config.yaml
head_dim: 64
norm: "rmsnorm"
norm_eps: 1e-06
positions: "rope"
parallel_block: false
init_std_up: 0.0225
optimizer: "muon"
lr_mult_o: 1.27
beta1: 0.95
batch_tokens: 262144
doc_mask: true
dataset: "wikipedia_en"
MLP neurons of a small language model. Each row is named by its layer, matrix (down: output weights) and neuron, and shows model dimensions 16-143. Each number is 128 + 24 x the weight over its row's rms, rounded and kept within 0 to 255. Numbers have three digits each. A neuron's up and down rows have the sign that makes its largest values positive.
After each neuron's rows, "raises" lists the tokens whose logits its output raises most directly, leaving later layers aside.

L16.down35:166097140125131141160116124084134148152134124140172140121168143117110115088117126102129139163137112142146117142137121095091125149094130132121114101160157139124122133137096132146112101139118145093144107138120113130117131121094154131165084133079151125149112156152154122079175170132129151153105135163117104074137139227122165109135104106124114131117109114102101117090127092131141094184155
raises: ": ", ": \"", ": P", ": S", ": H"

L16.down673:109109132109143170125103106112080105139099094153108107127131177137085154149137142129124128143122148156106105087134132091143115126121119103102116130140159123115108114154119076129104122103140075144119146132129124099158123155143119141086162159111108122135126119117126106140125107131135138112089115176146130122143151154094171162109116144097096133134123168139100127133164144144128135123096
raises: " remain", "s are", "s were", " stand", "s have"

L16.down919:108149164153086173135124132121118146090138082104134136146143147144129125121104094138124112140121146141143118141125147135097110073152157131132111094112174129136101145116171127152123114161138106116102117149179142146116118141164123090163088124114134135171198133098160103111154113140123136159132093152107133139133111146131148152145111161151138157116139102069138134107090105151108132134152
raises: " himself", " with his", " and his", " by his", " his own"

L16.down1640:122141121155141143122104101123108106145135035156084127114157148151137129119143101095075109120125154110226118123157145110122090120140131137133111118101141163115125111134083173164131103108126136108135147131103101102151095085135120141138152119120129135104129118139152136088117141148141168142120109146156136116125139154148056152140122111120134120149108125129088151118114145124118114085144
raises: "93", "96", "80", "90", "94"

L16.down95:123151101126101159157165152090105144112151112133109128127121155108124133177155122134092097114123113146134112176155126130098155155122147150114098199114065153130138154128166131111198131119149160128121136157092113148143146124167109134100127125169168126136091104155142163139110181136154153162098121130141126188132128088131145112118140116131129130155111096149121115105105155102156132123115
raises: "s", "es", "ates", " others", "as"

L16.down1585:082120132101146144142148118130097106156165125127096127113148134135127114106193113101140068158111070135125097127118108130079110131158122158165145092108110132123114135139178139127141171165142162100154127167164174127102147132121114153116095124134098137123117100145147128101141099133106114136127117142142075125118115215129125123129129144099128114109133137143144094127121126127151083147147
raises: "onn", "ont", "way", "ase", "ane"

L8.down261:167134106119117144089123086154118108059126144130114116113104132133088125142131126103138129134105077118120069128113127132118133170150117110117158140178143114111114174121108124142133130162114098109130105092183147108091145071151143106103127116128129115134109126104102127136134190159148116081160121110136119136107064146130169146139120141109118136136123156148159059132131109094139128113088
raises: "ades", "abb", "uma", "hill", "ts"

L16.down1060:149123113098191120128127150136149102100111101117124115104148124105139138137153115087143148109115142104153115121116122073113106193129104170148116131117108149085123151098104130129109119118165134143131160131095089133118132107139091137153148128161146132090117092125124122116131146136184144129130140133121123140091154103123107087150068081137142126133115125146112122137124158098126111117153
raises: " track.", " lineup", " production.", " track", " Sing"

L16.down1019:110126076147181155122095143055108139143129093127124141160183114129123139138122134154127109152116134099128135118130112139097107122125148129141141139104089121120158153127107103144196158086132147149182105113110113111137140113146134125105100153137131163118134143097143110136112138144168160113098154104135144130142126209127142161100163167109137150129140111084149143138111138071148148179134
raises: "ible", "uring", "it", "e", "aph"

L16.down1232:138088161144106169147133133084099127133144114119178131078093096139102126097141111098139096124141103100125120122108110125090151142134139147146156089130128176117153132147140142141128141087076068145089116113121146074134136153116125135132157165109162159096125104080139159107096140117123114107158130110125130128120127126122147146111096125139105124081125155140143134188179128126119098144109
raises: "ion and", "ion", "ies", "els", "ion."